From a checkpoint of a small transformer trained on Wikipedia.
Size: width 192, 2 heads of 96, vocabulary 543, 7.02M parameters.
Architecture: LayerNorm before each block, learned positions.
MLP neurons of a small language model. Each row is named by its layer, matrix (up: input weights) and neuron, and shows model dimensions 0-191. Each number is 128 + 32 x the weight over its row's rms, rounded and kept within 0 to 255. Numbers have three digits each.
Before each neuron's rows, "fires in" lists the words (lower case) most often at its 100 highest values on Wikipedia text that the model never trained on; "fires on" lists the tokens most often at its 100 highest values on Wikipedia text that the model never trained on.

fires in: "was", "is", "although"
fires on: "was ", "s", "b", "is ", "th", "Al"
L11.up691:075109226179114119182109133095127124083109175153164119165168186116164167122093091138129134170138161145181139086120128107208147108092115150120115124122159087117083133112126071202143135163125113127098060146142142121102122120092163131190110082103147132138188118146137225082175169100075139112146091151096111095146121137067120124161130124128130137151111137121140116171184116125122117091123094217144158087080125145161183088136144106134088146066108099122177151097146152190103094166109190143097144110134070128104101103173106089111129099088102101113130100143110092100116094104123157134

fires in: "february", "than", "through", "title", "early"
fires on: "r", "t", "an ", "ly ", "ut", "ac"
L9.up607:070184143135202128174120089131133094144172127136065114137143135112118140128140175081127138147141122070137111066062141195100045111155156123153185149124108107131127115090161140163081070106100098160186149081140154107101153115122116118190100145155141121149129140155064119114143169188110083120159118173173118142113140108101176112133130184146064136147119134088068046063080131133122176174194115133149170063109121118152128145048117098105124156164099145155158151120128145101099131123152135164074156120126162141110146122128126116129083162129190070118133124146144159159151138104095082097

fires in: "including", "had", "include", "included", "includes"
fires on: "ud", "ad ", "ang"
L11.up670:119111121160101061140119098093138092079168156157166109144139116100139135133151186126074151151131112110129062125119144098130062203150081130138092143151111102123102166089051074135088110104141169130087053129200159128113089131070081079096144187141170114176129099169142162136157149112106186134081138130116109089114137099114065068131140137085063146153094175145155123152145132132103138176107131174034148153162101123185106115094150120145155101173161156107164104162084135176119099132128172148107143133145123148118081185132106111157176119130129133127110106162113103135079093069170155141

fires in: "team", "teams", "teeth", "annual"
fires on: "u", "am", "am ", "e", "ur"
L10.up350:129082162131118093182157158173143133146107088128137184138156159159147074062149112112112136093111147096088168069152102111108150104166072091115144074136178138124111107120096144133140079209128103111167088184139143154104169128119184165155131117114094060097181179135110196106067046110077115118149091097100136134149150081132187082160152072161148154086106156091145103104142086146167144064161151121149133167127146138181083172094164099135139154089177145089150101107133139126111155170121149143121137097078154188115131117118120117106147130075162090115102095155153148110132089131175183121

fires in: "and", "an", "years", "school", "her"
fires on: "ch", "and ", "an ", "y", "er "
L11.up326:169089152138137101135145107173154126138110101152057135110164105207090134129127092103077124098137166055106115116133176153093164125166178146093149100084118132127172152140160102160185156120136160121139015151119132129189091104144129132147081121113128074130155202130156180139109125131083161141164113120170143119148150135120103070159135133057135171126181121120105121171104141097129138156198127090130146102093173082153121097127079153133117122127164164173110125144077182104083093137114115078102129020099174148104185118103153144080076130104152117157114084133115139110110153129163174119

fires in: "following", "four", "february", "first", "fight", "ft"
fires on: "oll", "our", "eb", "t ", "ig"
L7.up199:101095156125147150131133157092115113109152115147113106134158117125154133098140153064146146177114112084132059083164119179064102138171141166059182123136120096154165166117164137157125124148122127113136166057156136103137115092091170091193158148126130109191101097142096158087139062171185040161124131198139123121113107138120075096139164079094123151161094100078127125090170101099141149115147194103141129109144123181150111106131066183110105159142131114158186159098134189127119143143105108117072076103129194154090072192114124136142114112145174093173119105113077154089122118176135147105

fires in: "and"
fires on: "and "
L9.up208:163094185158126078158083120109105091072131134115073152142101098174167142096134117085088138107085133124133144097073120121108179154156135090111157107172128158083168154093073123163111143134160120109127142126163120168196126114081107140160124142154123169135123122109120171146096213174130127157118164172147184090119050119119148092206163127107144170203163128117093101100128218142100138111171110135139145107059127110096123087181129141103066130099128137143118143077155153140172133153073182152126126094113182157114126108125111183131153060100164106118126050112118162131122171104096152151

fires in: "years", "year", "mother", "gyri"
fires on: "ear", "er", "ri"
L11.up50:112138239123141096195068155084127078127116150140137110146136122136176159146181100195122118093165149066125088108119161070086137117153187144137171109093143084112139161116160125111124114164093123107070106136109139135125107067071111132094082148139156104150134094127136122108100124161125103133209104173119125153194140140085142116144070133141140131157146176057136118191098129079080154189183098115138182137144119139169102155108125107117115177172165123155120058117147119102072194135129147177139149093119112095091123174145086159089126109139139137120088075155150135130094142132128078179

fires in: "s", "years"
fires on: "s ", "or"
L7.up26:135101167145130057185067104108153112071130085140143111163154105134181169154120149096177141128180053121140103159090104158116067070172155074099117106123167149162099154108126108110122116166117090095127185137150191115140123116138166164110109156098121060144118118154121167087132160156160190130175096174172162147107120173120144090150152138125124159212115123118053116142105064134084136147143049104162122090110108103116067138123105090115146156123173134161139164160180176132089087123087097107143093128087137135091115121116128150172064093097119150098072080136138158131127163108104100111

fires in: "role", "gold", "front", "frontal"
fires on: "ol", "on", "o", "ro", "res", "es"
L9.up219:106100138147109134123157089143108074164113067131151190151155138140092160090100152079136138143157061118113099119102084166187128069191179114201143082195177081137166073075148123108130124192139106172154111159145153131148103131145108113198057132100158116152152150147129216154132151116119132108146117121158144106156091067148139113147130091120155115110140136091137139172163189092078153092136098121109117063103104158151133121154094083132133111082070149109057148102147159172085063146152107117076181108120146128098146153133156147093111132188133145147147075112088102149144107140153135098

fires in: "through", "there", "these", "then", "throughout", "though"
fires on: "r", "es", "ere ", "en ", "th", "ou"
L9.up450:152073168063132118148106137095097145126089155123087131136170120067086180086054140042087139122106099062121147146172166129127081121197150145084137140150110076143100147111133099180113116132101160144129076074160185138140115135056092140164070161122091095148159113164135126130141149117127201141147108138195137129152085174144138063153197142092148141122164149151170081132189127110097125160136115127124189108117091171148089094138111129107084159160135139147136125146072156153128149168148117104114196086135129155128141121127118090099136140129120141081124100148158157047082144080120117083

fires in: "who", "when", "while", "what"
fires on: "o ", "en ", "e ", "at "
L9.up107:113110144049118112163131174105113124115102132116159126129182074178148151088115077117108127181186105092128102098108148097135092153175171152114149139105136116147079126094089078146114155137134132112161064093180135153203072070117125133126145148135126148195139186143146105137149093143138141162077102176146187128104105115128136085166185104135102159168170153120114122135085141182132132133137144101102132141133079147128145083126119158104142146108143111083189136128105051154119157198114110085102141111117181233110103207095099115157164093124161115146043123171154134122098151124146091087

fires in: "university", "until", "first", "five"
fires on: "iv", "po", "ti", "o", "oo", "wor"
L9.up571:160036169126117120132116134123130043113151148105034137150127104197138136060123135083122151114111177154145162132077089101098104115150129134127133124200081147083172110077144119137101126156176098142130120179133137195135083100149072112123092125144111171101140123131072215150123137150148084179148102165141152140099068115096154118159163140099129169166147112134121119134163185129093167074105185126131106090112100115095140131151131116089112082093061110156123110141181182082200120141089167134085106157117135152100107143151131179181148047131159122098112104114121124113149112145131136146

fires in: "they", "it", "she", "however", "these", "where"
fires on: "t ", "e", "he ", "ev", "wh", "y "
L7.up230:105147130114106180112092152117091125090119115168053166146137143100134125097099155136140140103147066065124088156101135066205180171146074159112137112150167123155083144120080079180185151134148124113126087096159165163154103109078160162209092143161079133148168086141081129076136126141111169123083109113176170079142099165143101169175168138080145143119132125164145108136189109143120131153138122136146186075119124118141159092131154091121116084104188134099145093128173115193075130123104165171132110069064153121116139145099145135126135118117088102059124105161114133064098171075136136114

fires in: "has", "however", "following", "several", "chevrolet"
fires on: "as ", "er", "oll", "r"
L8.up549:140131147051073175060166187143117140068113107131198184152128153098139121100124188152170174102151088195106114184075145078139053154155119172153142179149111126133133147109087098126171127144098111110173132062120116135082151097162116086131176102097105103120083128142144107098211079128127145129085135144138177058098133147055155110144132142115104069090117119073153129138150129156074137194132127155119205101135148129136117095134152068167120124128151118138138168121149082129070147094154125143052127126056116138095162151142116129151153130106135101098128156139114110115100139108108120132

fires in: "is", "romania", "melanochyla"
fires on: "is ", "an", "al", "ran"
L8.up295:151152187127165116125142116169140117110092168107105119123126197131055159144181112132116123185113027106131194102097118116142175159102138122151132113165122152112036164129125143160169118114043095129119085158122121157140100112193097139168097119058092111125099152140127155077149116081128147108137071129165167091132114129111076145125087135160143167140132104102104119150140124198105161115096126181101155101097128085138170152143159120126135118081147110107194132134122144166123138174084218112160166191152106175101115137116069167140146065128061174111106138115142147125119092129154139079

fires in: "three", "first", "only", "each", "early"
fires on: "e ", "d", "ly ", "st ", "a", "igh"
L9.up371:118116115162130061132108120134114123145206077126158120142125156147134041108195102032207133149142097088099089077101086127122121121153084125123118112105127086168093186126172181129128062133109117160145157133153135140118092137099165147196119164125143119121151166128112132122128115136132171110177122134113131142126117182088094112207171185118099146092097161101157115118094066050122134103215149120157174164140149175094118139130080123127087143102093111146136101133158151128132147151135156116096089143094121146098155122181090079144133068095103094094129138216141161095175104129118133109

fires in: "more", "some", "made", "make", "may", "much"
fires on: "e ", "ad", "ing ", "ay ", "es ", "un"
L7.up715:139117175134101126197106131113190122086126102086059154155115166130104149093161177108122148154125113146115147119111141102208129082118153154133071134162142104130053122107105123168129148148139090081130094156140139127120147175133116158097104144108119124157194105146139128080183204083123137109126072142139129202130126096068090085204100127144105096103146137145119120120091086125088171087089164152060199081061083140126134151102144120120153092146149132110183152147082097164169129128097194055161118113130163164123103079162086168178118089130133114120103129164109131081133106091166155137

fires in: "year", "years", "gribovsky"
fires on: "ear", "b", "ent", "ang"
L9.up517:131107197140174118176110189109097116121125078120172163133154140125128135072156124088183155192110108024099168098135117106089199101151077149140107066145194102136128219129180110092085120135174118107094119130151119053127103133062119176130094185110071131125116090137090116144160077142145150166105140135155152101138148160111158116132145103120091097104209203128131120163139135107143159142130137140108149166105106167159150143138106151113129166116124118094099108119146143104130147159126198114066084116159117182068081118102113122136104139125133130147111143156086164134172072143106077132

fires in: "when", "between", "been"
fires on: "en "
L7.up85:112123096034125085182097118104117094096182100130146125136164099136136132094176150132192144103189117082118097067089120146130066142172102171125138141143128089160042083118106159143077082143087131129097099066149174131116077124132151148190112133140104124184131147164061102137114205154119064117162127163186144130107123138119143126158168115074127098145153109196129138179102118148106108156112105121139213101092113109097133120132135115125119080097118110152152151111121115110152144131126116113106134160095171159137151187135114116151154106115150132124079109199096138098133229062115094114

fires in: "be", "when", "had", "both", "he", "while"
fires on: "e ", "h", "ad ", "th ", "en ", "il"
L7.up14:105154122112075145176094176055105100089148101064125086136192067125176193133138181167146152087181142112132084068142166171144112120174104159109135102110202107120081056115093103146147087116146134154138090072138178101104150141124135161171099179141118090162157082131106106175136115154095129156131134143164136183137124166160141118157178078070114118142161161193135131104153208131143135143113092142087176153077095135112095136114130103098099102169178130092125152090095121127122159170150119108114119114129139155120149195198103139133158100138136117136102092099062129124098142097121090085

fires in: "be", "being", "became", "become", "began"
fires on: "e ", "ing ", "ame ", "g", "e"
L9.up670:179103128117107099153118124113095081094126149124118122121177097182141181094141105134138146089180130140122119097132137127123111131126154112132060170236192081136047143115068111138149119087132111157101108161119151129116146190161126129140156176139070108165135100147098098123103157163097124099101099155127145178106083093116172114093211105144166171072167088219085123183163121123130159124159079129136184182079128083109121152133115142105142127091142115127110134076126123107144147118118178114171191110103108096100100168212088135128171086104114103134149099127101076107133149090162106101

fires in: "united", "asia", "area", "us", "russian", "2021"
fires on: "si", "202", "it", "S", "z", "re"
L11.up321:160146140167112096121119152077163174116152169176111076140134113122145102131180085120147150160156100084143119114164089092108075155151137127114119078097090151127121146098177091199073147170102179206125118089148139107190085104113112131119131078106109143189116136116142133130125110152115071123120113157160107083140158042130164146144146139163156100143164151118108143145111191120111092092127133160186167158140138098065151151124105129114173104147171103110114165077104158174129182187076149094087096137137097092075148166204142105140123043098126171120050121138110165095136156116101089146

fires in: "they", "however", "it", "these", "he"
fires on: "s", "e", "ev", "t", "t "
L11.up634:093091146140108141141157112178151130152101118131156161143144172152181126120104072174132130113142090174167140113075240128164164107201120169135120127105169105118153096138121112169108118174109122168125137103137130117146122106099128121165070063159125141127164105125158180153128176134149144097119072106192107094178118122081131078156115132110114104169160155111126129112134129147135146172152037124091179105176155124123155126108109047104107162120149084090108124120184119152066063184148137080101156076091106127097143110061144167141128165145122125095147067144079091103141125066146067129

fires in: "four", "fight", "ft", "would", "way"
fires on: "our", "t ", "ou", "and", "ay ", "igh"
L7.up303:072118143085144137124157152104085068083154119124117144154162090113186128074128158131179132171152152133139081107140150109091119116104107155104175173154125068144154141117165083116091102104175104134093172166157150104141145030134123066186152128155123085159080158167169136110092129134128112188120088146127126135077124150128158091142137037132150164073120103126064093074120118073125180113140216148166144088113091146094139154084156120127107165118113127160142154103167182113091147129124072139105147064084174122112150148141132138119122140176147114117132096148045105060144146141161133130

fires in: "years", "york", "year", "your"
fires on: "ear", "or", "an", "our", "am"
L10.up685:088139172136162098204143133104119134119111160133117170151145088142057088151171088068101123159099141090120153099155173112077155145163105146165146072142227126117092153125148106152167067147109105148054121131125116123128172110109167150109066132103056180139103171158103177153119112122128092168149070144138176142110170104130197186135131083135129105084162171112127076119103092109134161156147173150110149088111191079106117119142090135157146137153133125136135116145108199138055173127089165141066176134096105126107142139128146138119110107145160152137109075125131147063125116108092120057

fires in: "states", "university", "education"
fires on: "St", "iv", "por", "re", "duc"
L7.up146:036101129153118115157105140127076125134123120124146119134154098133106064124161136067132153133086175106115167046148126146095117165114092183147107116167084138183149154113129121125120106159098131195148093127122166161150112094161168107128103170099144124120133143128112162146146166132107111129169144171163173143115147151065085136118131139113139154171161122115113083146096160121083166115129104123118100153141175142183120128093091135077100050064135118164104083098143091229096121143068140094145092121108162122107134071191133134209109139096101163076123101123134118155007128148123164154

fires in: "an", "score", "points", "different"
fires on: "an ", "f", "in", "or", "p", "s "
L11.up546:109143150113146129144103162115195056093162145088093138131146124141137136149100128113173151122141085173137121141129104176123101118158137103103176118108077147164084096117175118182128104128130149114176153122225148161172100086180165183124139094124069066161137112114146126109114135141100117089159126171130177120151093150096140169166136174188154127142087145061121099094083114128140140124102142131150158053080169149114112112098113058131077110175137137161112142139145154071080134139109125100146089052084138157117115118118139121104097094085167154104145121137023106058152187154089092155

fires in: "year", "during", "own", "years", "down"
fires on: "y", "ow", "ing ", "un", "ear"
L8.up736:116094164130117105154079082116182086190159096166121144129140086143107181126124098087111133141134135111114147154190110086110123179130149088131074136147137134130125133114187163135122123146094133168117063153116159170208171084123163121138126172098139124113083189189157147177118135161133119161146071080160192138136132092089145090176116083124197164152069083141156129099116079112148183081116097114139103149088115116109080123085117123128041168076075129193127083073198129171103076160088105040157112130124121132137140130137132124109149110139133091138130095121117111125175123131143130136

fires in: "who", "where", "when", "while", "finished"
fires on: "wh", "f"
L7.up49:105104107066121171194105163100104112104110145139120196153145059093167191117094118080142121119179051111125062130050162087157081155150152138153126123154129119135114165127085174119100091113105172105151136131179143137150140110138144110174147160114106124152070138159134157158098134196171134131070115146156152065109111134126181124177140130141167118101098140157090120191107116103110145132155176129144108111058108075124108091117103134134095098099077144123114127102170171143152121074173132132149124130080166143130154202073115106139142135133155106118156105139059111044195164137133094081

fires in: "who", "where", "would"
fires on: "o ", "ou", "ere ", "ur", "en "
L7.up572:088110163098132077124092196081078089128131136083128122150139126085134137047134151143144189131170139101089062112104133149152128174186168158079174125094135100199069110073128139122170106128074078092148129083159137171096136133089126124148106130146101107091099117179105125137187164132141120135071091137184160153135148181136125153132161059070157088133096178140166113137119104156143138137076109111064200126097096177133144118086134098096095109145106107117130167141103137148120146192115157118109111113105112169063130149097149162135180066101192139153144133180123095081099141123117111120

fires in: "be", "about", "but", "could"
fires on: "e ", "t ", "ec", "ld "
L7.up385:125136175055149184119074161059067155125122160139114139128138079171120150035100099097114150085166126089134113129115143140127060100100197064170121101170227116159135077126051120171108163146077095147120146081145128141127152128166152132167127176145126126163121143135123109193104137144091102096129120176196108138119104128094122125124151059110158160164123097192089123127106153124146109095072118143118109129080136145125130121111110112086098122100196106168136170076125129109128148153141124112117155129175138115110153159198153140151166137113143096074082098189089119150108125090160108141

fires in: "may", "most", "mother", "chart", "august"
fires on: "t ", "ay ", "o", "e "
L7.up181:112146137089125118128129105102181142113144093176052132138146132176133130048099132097108139111171112170127129108080145147189103146151140117137131131168139125129127140112121136160100119151139061116103071114122123120142082177139142101107089196117090124164178097151130139108191135166128037092167132166181148188132182174113131090136113116156088155071168086131077131133069072133116111164130223103109140047125136147207126108094105141097177058117128159118202105146111147152183124130126155073096161103132169095113081098173111165113135148137139103136113114138105103138075119122129092103

fires in: "not", "issues", "is", "in"
fires on: "ot ", "is", "ran", "is ", "in "
L8.up652:126107151167106096125122079092095094136064093141093197131129089109081101152171125149131137195174134134121143145110124077151176165141095133152063113131104120133049181096143157155142099113127192182066163143154174162137152064114162084149156079126122108131158126150147147195098147129143167091116078115172136138151093058113094147169176095036154152128134109149147107140170119153088148059132144095137080118132129138120109131153168081121066153065127146145109147104150142165127109139106179105142148126100175105126181166132154146109138105117136116146080084179121114080121104093175185093

fires in: "it", "these", "three", "some", "all", "they"
fires on: "t ", "e ", "l ", "le", "y "
L8.up386:109136131154130142141132103103129076134189074137106158145131193136103099115161091110175132112113102091129130097120159189192127125210100155106165126121202112148101082114180119152149110185126140179108124073113113123111096102074111162126111110153075111111186132139136146154149137169106148102189093124165105134166099105074143070177120129118139125141133164086145091099179067140147150139158127150140156126090194128151116139138075079128148188106111091136127081123158197140073133128075127124141124117148126131104202139218131130089095084107116115067120088191128182101119141092088142065

fires in: "place", "played", "placed", "player"
fires on: "ac", "ay", "o"
L8.up327:148135136098094115126126158164191078119200118104079195174162091175118147124122135087125154171172137134116121107079160049106158137167141163077108103207092121150147147115120127137114164111145117091151138159130125117095164125170166069176168093156160122126146174125053127129117130108148083137108112122148163139122163111096080125135100098119162153133142151146123132105167134118076176087151173116086130106087166120116114123097166131083053081081147156097147127094134074177126152123090183101072058099139185190111185105161114105157118107111098113083110142105057065115130155120125166152

fires in: "university", "following", "will", "released"
fires on: "ers", "ow", "igh", "le", "il"
L7.up488:150136154075091091079133151136120124072175154186149163138131068132136113109103122078163132161153151128115046137167101079134098158132096126061131174103090146132077125120157150172100050132114133132133109145152128127125160128113139111143167140128112097116118088169154201149132148134116103216095092158146148136121104152059130113149142075145112130139111057165065121177173103091088147066103135094107099068152106125115114144101170105114132072098143143093173147123135160095143131119112119107097104135093151138118112119189111191156159082135139083194211136155079160094159153113090181175

fires in: "school", "teams", "schools", "team", "teeth", "tonight"
fires on: "ol", "am", "on", "e"
L10.up188:152079101156135155157131144158148089109154140099136162170169130129172122119143139132128116125112103098140093123139102101117155115108075126113097054150126170130062197117135147109122111149166149105117133114141115103173099124141131103078085156105131074170200153126144182134119090153118153139132120170152161204184147177194167073155114181120106089096101170119143096130187149119082146034168116139085103163109126159159086106123068053140121116143183213095085122116087161131097152143145179154137140085056093135117135119070122164127126115154156114105099116148161110141084102108139172060

fires in: "place", "area", "long", "areas", "placed", "replaced"
fires on: "ac", "e", "p", "on", "ul"
L9.up500:123157136138129125101097062110138089139072129115138161163123098105120120130153145116126154167125104105111125174080084134094100115069121166145168090192179134173184168112102076136139154215083083106147110162133129165112177103153123124155113158075181079163150143162185115069102126231140150159151047161134148146138156069056133089145100099130191143175135099110162105123144120110108104114117150149112119117145165116107115086084131081104082077064134096131145064095159155170118149125128185111160078109124144099105145166146139107116132133116125140123079107155092061078133098126141148143

fires in: "including", "include", "included", "help", "includes"
fires on: "cl", "p", "st"
L9.up458:129139143101163154103140151132149126098117086127112140143138136203149087050128143139100160116132115046120164125131089141114160165127081162106130048148160100158060187078147139160082111123125103213127068130151161116095152084106135134079144100158084076118165151156188112102117106132107150138103106155190154098117124136165097107158158087119161180152159161201125087111139184233103137149138172133071154151106089134130153120094121094070115118118186108099121128102096108118115141155116119120108132074116131160086147182112123157146101133101130147097084118195138094150116125094163198102

fires in: "september", "this", "through", "there", "throughout", "then"
fires on: "th", "t", "r", "p"
L10.up187:141124115074176112104145075156119136113085122118139142124126087100136168116099154120191160105146143053115095130122072155157109097152116093131091146171182116143126160117154125180063108144113136161199105071116145159143161154118139116164063115118111081111135099143113201112139098129152149104141140129111120116161117168159118103118182092086141227165171122089112113139101125224149219190107178116169150074152087131188113116103105107093112164071132129173113167159103151123162120118137084128110121185109127102106066109104103154111083128106143175123110108141105086070154193111132118131

fires in: "who", "being", "been", "much", "appointed"
fires on: "o ", "ch", "ing ", "ch ", "en ", "in"
L8.up751:099184168101167103151097161130119122119125126128068142132153160110111072128161166104158130169134146104132115077102069150190110095149159121130162158108116137132135148106130145126108147101064073124161109113127158113128129126106118178137117204158123095145142158154075126095162177185175023152152145233138152192124094089133107133152069099115104102121110137137137126121059092073130148132117103185099214099087109166133132095152130132142148188115113141139157155145109105104089125167107138102034089126139136141114116174148087118167154107168144160141065102150100120120118154154147047112

fires in: "can", "would", "could", "should", "began"
fires on: "ld ", "an ", "t ", "ce "
L8.up648:138126132096098089168088187108131140096155103105106123167126149168171118084120169098183160137139091065122086112131144116156128083116096153102175095149150092153114100103094177129092113193143133171119152095146142060135133103089181151134115141123126042205141156152136114134136106166120137127179074167227142086137127137082071129146192130113158122110121131134130119154161157144141159109166124208152125083094138139119126126105132116064040052126117094142186156133122186104096143130130115130103117112094096119087186134146148111161098113122115161101077084174148090114135151077163180113

fires in: "university", "known", "awarded", "away", "following"
fires on: "ers", "ing ", "n ", "ed ", "ay ", "s"
L11.up7:137091150066080067073051118143104199156196116175148129148123091130121152124132160121124144128055129084123120089109071030086167175068103127125102136128119099151116130087078104175135156110110098122094112114108110154163098145103133085115140172175119141124120121184137089131090153103137085210103148110130116121135166147106130144127154106142127150149165073151032121121151126058145116172152154145076098083089132163149086139123127137153139117125133103191183145103097122153148158203104149120141174051112127175112137111128098163106142142125130154128146115159134199140081148094131118143

fires in: "he", "they", "however", "some", "his"
fires on: "H", "e", "W", "ow", "om"
L11.up116:095129104127206142155110153135141106131139126130107106121120136117124145125077114105161133137141100113137140147153155154189136173190117131113161116107117113180068087108156081171155103160057077114166116099162148149136116138103165124108097120139088112115161140123120152130166108114160191148143123103150100103111148153157155029202164104117081121133055147142166112161120143153122171118143142125103203050112140159178125140079131120108081120047161131159098068088203107167176131113121203100155097074151113127099152106086107157169150112131149140139105103186059099091094172100099169137

fires in: "is", "became", "june"
fires on: "is ", "ec", "ame "
L11.up495:163067096107132088100178120147110106145057158127107108160159160124150161114151152118120139160130063125147052115065160128092143141124162109191100158141193118140100163109076103118135111107090066106135072103180130117112088176102096098181127182066108112147096136166142124135107160146150157104121113142118146157048109177085190082124179145059197163141113113126136096184134100134099105145123127153128145136117131122055178105116111113126138158115146140123190110111136127080089156173118130093121145126061116202115135120164119120179152082130110147136181178180127155139163102084133077109

fires in: "father", "following", "french", "four", "3rd", "fairy"
fires on: "a", "r", "oll", "our", "ac", "o"
L11.up410:159115146111169126160147160091129174125088120152067138163120125125126140118124053081135140152108100097102071115144163129088114114164169191095139129159179071174142147118159144138064124132107101127104122105164190172120122101116157086119146139125107120135133188129156183107135046143111175147168127182171126158147071139108125042113188117123148183143114129118085141045099124064075148155203128100124143128073156093139112134117048139077120162139122150192091128131146206125115124162132121137154171122098149153099125167109106111153096162138131098095139107139080116055097104112145119086

fires in: "but", "while", "may", "june", "when", "chart"
fires on: "t ", "e ", "ay ", "en "
L8.up104:121101127089075150144088125078136106108128135127060160132138116129107173101122152119177120145172077108138101103106137120163064131199141135166110180156142167139149137120103109181155119103086120077174079126112174131137120150060137099150127185077057100160137112153148169114162151153150081092143075118120145110135114134127161135152142167092185130178117097156132116152129130149127217170132080134127201119159109108174138084059108065141150096073111132061231165173132117145181147105120166075076137136179174117127123068104117133133130142113137135133088138165093111095115137102119094128

fires in: "while", "including", "include", "have", "included", "before"
fires on: "cl", "e ", "l", "h", "ent", "."
L9.up348:131128128113115090131091142138122097116106106105079161134123157093126147103107193139101165120157152075108141145083106108114090127161139176131195151120175107166092127134138149141147081102091163101136101080158173206156112143133135169177152101139094111118178142155140124117125117121139193116105102131170140068153088082089097092142167110179157165129117122174129112086185141150159191191176156085155124094131082086135103112059155123114088102074157092053217133145156165100114164167105137142136112102108189161113128121140084129143138122122121124076092107134147124011134143082150177135

fires in: "who", "where", "while", "when", "after"
fires on: "wh", "es", "av", "af", "ac", "im"
L7.up611:125161127117128137125176143118112180079072172133054148144122151116116165111074138145067149111165110114144134144081099115146073125164189159165122102155131101147130116111101130183165166189095110138166096121135151106100139155105158076188059131116106116110101162138139142106146116206117125087139138134099150134125066155127165109181157124154117181137119178136151119083079128103090103129115142101141231095073159169162136054147080106115150132173135153095166171105115126102093157090130114144170144063063148155112139174107151118137037094140119148133146096118102105049130141138108097085